Weights of a small GPT-style language model, trained from scratch on English Wikipedia: no biases in attention or MLP.
MLP neurons of a small language model. Each row is named by its layer, matrix (up: input weights; down: output weights) and neuron, and shows model dimensions 0-191. Each number is 500 + 50 x the weight over its row's rms, rounded and kept within 0 to 999. Numbers have three digits each.
After each neuron's rows, "fires on" lists the tokens most often at its 100 highest values on Wikipedia text that the model never trained on.

L4.up227:363459501500554509517515568470478526575370522503489435405476547450422460478417510564528425482455542486436523470436493548461539511469533566496476589568507483453454488600493471558517449501637545551482460495484513440422537498505572562513390534476559584470418463524519515504574518503519524525492499499521506497425622506392531477478500542497404491475514484498552464452442597504478447466532526597492487532472534521534502468513477509502499464543580514534351575469474479536431526500505465526524560544534497389452506492438454407618582536461446502501642518479508479497507430564508460508
L4.down227:460550496414472498514537434488479479557471522483497448571445530457545508497424463534485549523550565502473511521528406480564579518430515471408392567510485490521534437590442532491631569515614506563578458494426499468433496474447513479476519514427415423608496587491542502456622486474536499458438553481443544465438658492473510550435466552474499573544535484535410523474433535466477456561507569416477568565558535443448541444472568460568513531507472507518491484468461486398522499491474470432514488461419446537480520630535573436471410519486504556440521537503520540453523494528501535438
fires on: " ad", " Notes", " Ref", " trans", " chang", " Nominated"

L6.up520:457556383437388556456586535472527520518435470566572507511520486470531500490477498631418491514425478542555459471423479381516419490589547454491558479474503456456518409509500374559477464484513489477566495504470533464507489425494430547529522525431515494551430492527560469592628507557539488451459578518547485462441513596532559552433456546532468503533444505545581509428537561482484543580479601598485462480497489475485467450477509545447471528463375515524535513481440505594432501614431484521478519528484454432501488405626449562515506455522467453548488515494536515522483519448447514518
L6.down520:496441475444537521555552516531413554472446421391450607533474541446474456474444522538510437525565494520555449423505496549515472392508543412529505522542469554504491489413568426502428551497583443505491487528487481572455503504498536487485448453511422571517389509406492397496532548444491536492508519512461561470454500535522474501579448545489515503627574477556489484567524525436512503483438398488442510396421573518562486578596506568593572554575493416555507570465570461426478524451561548505468495501557543501523521488549460499512538482510475511543419446556519551496428550364433518549
fires on: "ing", " of", " Gu", "ess", "ve", "ed"

L4.up133:435503453533498539586455426479472482462444457510575458435479504539523567495493452464522473423588578480516525456410518403510454498538483445379500542497461467472501462521446513472568553439534475524431488485375538501469470607517517534555390456538405474507568443542491582443508566494446564542529585489535588483471396585433545481520580482462406530515541593484536557547450557461446536455551531588513529464506615465552594471560489392570469460519513506413509506600477429574441434525527444435529503488500495506493520504483548520505591508521443545521493536510521512427555458489430485512
L4.down133:481473482489535491457525521421516508419531476459492477502567516451553518428516529509626542549551449501549532503485425482567556517456575501473484604467449498427425554476511514532516411549558566458474503489473564491562562601535520459546503522539476510469470486562421515436499536502496469492432525353584520566420463443435463527538509520562489509503568452550556451537539565593451534513523475548577438518486465492558447512466518448484566537438529538400558506454541411412491589548389425389516523385501507422475498452503604407502471424452434496432539488589534512528509542497556531449
fires on: " g", "eg", " DF", "G", " G", " rec"

L2.up536:464494554494526516502505535400464452512477492467461539450471515557486441447491556480470512500487543405468529507495467452520484549525519520508451435508470495376529458513566554481593407535516563406568540486405553493456569578449496594527471500591575447461497484535475551504541533498471477465504512545389518468389596558480479460472499556501465596373501528466527451541404538478394544579513458536503537466478557468538502454494473515580502580473551548485439497585543567454441582573560389445548534499414535504497489437447491465540584479624503564489559510441495490409521481545534570419
L2.down536:517510513459493468492477455453604568475483529572472454479460484607469497528405520513439485513474441454362534521449389496414505566466522556493461518578482550460475468521474504573574523489486547480601551606455499485487489602439539501520472480394416410543484512484469565501510575511477492495497557506459486428507503496475584519508503571451460524476521490540491439565460459462399526429517511483486544501513645533475532449549435505450532606531593594557490454426582503474508527437529440482451534531492391471467486691493544496444521556505474473466448549497479401509505521561494544490
fires on: " trans", " ad", " Pro", " per", " Trans", " foc"

L7.up205:514555502431419536480521476518389504502510571484445465551515398509531413453516489448504468447509444560465511565580436511503480355538540598484587462468511493543515465517467522561459461507441495469553650546573568447470514489491537530475484510485366476535410508482458479519445539623541500469458547576463537504552535441538459551505557432509502447431445458516399550557521487463475435541560538480570544464499532550539485436409507506455518494516399469512530491502526465587575397468529531529438531606463565509459490470477471494483492428516459426443554598513606530517520556463582468529
L7.down205:550391410560588491489447501513555495481570497533404588463536492516472494569439487499546523534578414471579455590533569433546477475513520444509428472517463503486544495627510498453523535520625546419495491455483429451418482432473405465450588513541581538476559469619505523547416525419481509501488499499567481446556516440487452509428482508512433485519540419491523485492514484532383487513486539476513445557405537447550438493457414481557476526401594548528561435461439506521533483452476436548553482496522421519537496536535485533569446464537600541480474564608467445571511475548513473507
fires on: "t", "p", "s", "th", "n"

L4.up34:488571556531426480564475453484497445499457542526377515554509444477521575430574585418500449528555514452586490449544525425474444429441530489462497584509541495520541494483434428542459531577473548509449444516589485481530356575527498481620560573471563528516497435521522400402483552446447520489458408574479491531538465506531478572455532425451548618512458491463530507580520481421508441529532566490554524475559567408471496552481477591490432483516477447425466592553484480595518455519557581536508450445404508534541473469470547466553520565454488513491498521462468455502476468437560552506
L4.down34:510391531530509455520440517485450517509536481491526514435589603486497445455591521526491545557645474517491400550458520508513566543485423603528559543471537433474526587459479509505516539517537544531415424469415440561440555515512583492453526495512428370530446600499528486555418470477325493518510482577453476535459481483501384524441455483519533515470486430546478518444581475498575619484463574576484477495461489557553468458466535554452582502500512496447465495482480483494477468448506515492496472456530410551426529469558494461539545453613499481566469547504577460530503480511479576417
fires on: "n", "ph", " =", "h", "d", "v"

L2.up443:473495590617459525553559500501606503500515505603509537449385502458501490505499518452415519414429449546497546492516567514445493466479492469410417466480528517482479440457541461498480508486636476574294435487495427516525502440576493520480492467516476481577433534511464532551526528443544555412449530458426512463497500509464532493449422562485412488477496528457421438453472476420504547505554489523540481517470595466583552492520487475539592559677572528511433527468467505513527572513529498512480486580483512506526611499528422491515550484489505513464524587512407543511492517440563548498
L2.down443:527520529495503533560588550455539584543508447434518507543386497423408493571470581594475454458432558459520514443503476492483493457518444529562443502518529494476510515438444441503423481497484445548526453510437392452441496514454566562535529588527453485551482497536500463448526532571539459508455452424466573577495594527464612430441443468457474484564405477529430482332503539513524569562500462456493477406464565496453567580530575568558518512511487492541469502563499536468513450500520578516539474528465555502444529549503461431540568529373560444488529602464517612454495429509469503519
fires on: " sub", " trans", " ad", " ext", " im"

L4.up630:426499478590481526473513532496438492485463497476593564469563526464495474498502542619417407534487484472438559457483419483508486556469484499526577455502513467470579454475568498579586494489498506531498508500447472526452609567408480524581526450473593487386548431484443397528558510448472510536465478501425470467573492528424538467526539484543426511479546490495420494619406441464423551534575466517465511477403568365504449506534548452575545545575619509450466476473481471548471512576465479509529443528397539481532579488445448518519503536633529590556567506493496494470464499494509519463
L4.down630:586484485544480473498453504478510450448454557377488505456473554533449523506532416592469441421454552602438509411435450513467523542525534551504507530507453606422486501526488499526514475503482544436571534567516542508572454522382455459507562558474537454563521512538472539522523664493525465420560577465502533478546451487529565506504506439510445479436497502506520342439571499419442563463507467417524484493503446490476508542532501486543448564525492449459526517515518590480534513458579491462536488538409493553487444593507469402513440652477560465547425548399479412534516535556489517463
fires on: " cl", " o", " Cl", " per", "cl"

L7.up329:477534429440386428532467586475495596638378481508466468497537573558464507434430519576424494535462467471497552538473511462536406527587519508494518490420474461553518486557511452577495515581453489451385553481502519504501515535508501518460524509459427492570484488496466501606546476627388631441528427504532484551526581516485474478547591480564535510388430445513550530470526559431524551508473572502510563489543515462447465554511512530474481514494518602502512491527566483489552506481498426497411534481463424483516472404562499541516490555499490557513538446516539582513435450445416399478
L7.down329:488491578557550526522582499517551428437578523481498606524528410498538474476539489464476550442514510434459536512481417575464477532445538513464492469528547456548421475509485546499463467515587444504458474478517420586526504450563575408484585457499519494502552579581520498403559523488493402586492503478504605518471415482485478464536478517437465460511429549409483505532463495475602492481547503557517456433396535475512537492584475505469473378459453412389554457431453604556490528559401531479523518536564512461579530468502381441485509435495549488527508572468562473452574466522556565584
fires on: " of", "ed", "g", "se"

L3.up324:558434572478474451513426615571502466509575532612532493577486497521601466445497531613558498386536473534586442330417493503557432535509497525443586543495474471602463509476401536482575474542506545500444583531510494542493550566561573533447506504563510481518543532544528528450505483496472401520391454455486442528550524479470461504410500505420499446557509450497462580392478470520482507429398551556498456590469479475475519469514511429501436483495439450486428424484505549536456508551508432528436508524515559437541563487475520530500521452457568534482466490469486590411470473530522518533
L3.down324:466418452437499630521503511488589507523506414599463467536491432514539436486497622540515535513487492492491467534511509542495391419431556467450502511483579546483493542466495527473489583643518475465405519512615473533465501531521576460428503576522481459554573451515395507562440438530548445535465465468418457507480602440529469580445533515488615392478310499442520562479489559511530569472515546525503443492464520534460613528517555442451495566495481490492477530507496525546519554478488434455471528498458499509481506558460465526512543401478542443449484479515528594441541491536458469463
fires on: " all", " Bel", " adv", " ind", "leg", "emb"

L3.up446:502581472610453499494437566481431432539422537418562532478557565468432480406528481512454537467552524480470559472561487530487478486490486495519489518544454540507545480410527516437559457557563485566532559483580537568516531516545504466536525455500498483507543463445502464469620514522504489468436464480432497530475597497581564524549462406575527484467471533474527431485379541426528544497492450428553435531539482463445415550510540556511462562586516473446496468525540532478472557441543587556412537470548566516575437422411490344463434540527467441630539557391536530437470532509453541503
L3.down446:480546455504472509468416511526540434509538518441525433513515485493500470540491583548578470536422523536435615430538504497394496527521571466479528499472523507497438573412510490415545491546418513533612547574538507487595536494546467524439466540535644476471403476455527459436562419415561484440549498493502527505561455537605504491522529493516525546459526461436595441504466569511565472451462516447541469498500517410440517428474487412583434574502441506521526452466534435598522533431572533513464537442543484512621527467388537465513568506476490506528443466572516395482416503567507478431
fires on: " ch", " rest", " sh", "fl", " cl"

L2.up637:504483466467440560479513478528490465474464527442529450542527495433436501461511423587432534426466580411458576528544500555577563446528559468534607476486492543488531458505599505508510402508474435605506432456539525501512489475542503554467470457468561471455532572399446537488581493462420538495501485583562421461532449498439485516528474485450486570507483511469410431441476572498510543526517502438503507503547528403577574544395533560597461542524498498449472514474548555588474503605528514539562426518438548431498444391473556343506545578497471487497464502530401596444518489577481491509
L2.down637:503540457493577506523459480503545535420453548502525424554553463441389541457495452506499462471448508496411553492632427451516518479545575482531622449502529499453517607394501545538472468513523468437593573485526422471564490569471466536502581559502533515616522516507518440434583478515433494520496497553532532525518448475429529377520427485542467451460500494529470422455462565534457546543509452501599557437509535431431493626537529492557507508587460570548508491475543555494457449519449491568485441553559455489479529487468549375491492625469445467481460539424405507509485532468419524498
fires on: " cl", " rest", " expl", " end", " Cl", " em"

L4.up270:387467511437524478540482542490561511501564455424645418392546542480451593519499500563578547597457523508512422461466427485503548529453493484452491479524534530515500411524529496551573557497573525445552544438471472579422558548495479511560402500511422398485490534534511532478505456494421535494414441508487544478462472547505458435556504510589543507498477536499494435511474544599414433574615467646508538546399559456492539433548559491615473445489489436514567475488546515552493520431478463507563484421450544542489474493528502533537469510486472482444462524452410508471561528425540452452
L4.down270:469549525482552547500480560528438547489433500478572424503449557434466481463426491472478602541495476569560459451440416395532486524523516512487486562601448472541563534518489506510458504503489493555499473531517434527476486576540475402504468515438458512568515532458525514511542461560477484455447532574541454456487516452442507513617502518468469478535539463577483522498522624510482514534565459546362546514492462499486623586475495451588442482415566439455492558536575497544499574464424362465507373500560386537532501596568575509459468470502495524433536571437499466514520589458433427457
fires on: "g", "G", " g"

L2.up432:410529517510436610536555465499483454525442388530491517411572605530595554457455530514481401435508517509482598508572492388591456464474608493472407532402509476539532436451462526503477574561525487509520526505458512569546482494493512484487461467505475416523485460487541565592514598553587522474506519507462483518454490478526480488520518565479437411530499505571504435465457449504432573501483452475453466473501486437588591441480449486527523604467459515536504453529529488445486511546571477445506494480463421464493586569536529418352562477500549597462514549478544448403554586449490505497
L2.down432:519476490345433589475547521505486445436506471516507482460524483479524455549502468527556516476527553420491467512512503406501493442462523543498400534539429479458456439449510483528524505449605483470517490492428488564585460479492499476512498512579513439566464410489468448511554483492538478632438561464583526475499474601543460490484546533504513427499493501505478520482563414480453582459441413575553505427477574444524587432513495535664557531469548538565568506474478402470513593600519469500535592524547428521360503483562536462549462480517489576547534503436593449493506537420462527460
fires on: "^{", " people", " g", " G", " vis"

L7.up213:470559479581535473532537503533535348546480514584457529461447459516481454460560519405564519558469406516486461551512458590463495394502581495547514510501472510484487449465513557490517480496574464480426598448490513536456590472478455412630549475460517534476580503426444421545398512501454558423406422550504524534510404524504493529531643474545505540483483419557539495610523568445487512539518547518504527462513453504543447507485527579488509468494403516527463479513501436462503526516493565529500403533544445560423492488502502438585527463478452465433561611494516637503494439516472460518
L7.down213:515426486569531503547576460450465561417553506508555509469590556509522493482369540537345513428549472473514501288441529528542481441539462453487536452467472518533497482591435469516528551497488497493494481538481428562468607552484572468452545492600440455542471528451481510475467516444503451530536491522509450463460501540429506501488506526477611445492466513532522604468518597543483470520530524504523487599518568585439479478463443497574406478449538537487485484423554551480545553595447550468480466434567585439552488498576487447437515463505442418517516466446553533562435522566473456516
fires on: "n", "h", "p", "ph", "an", "ham"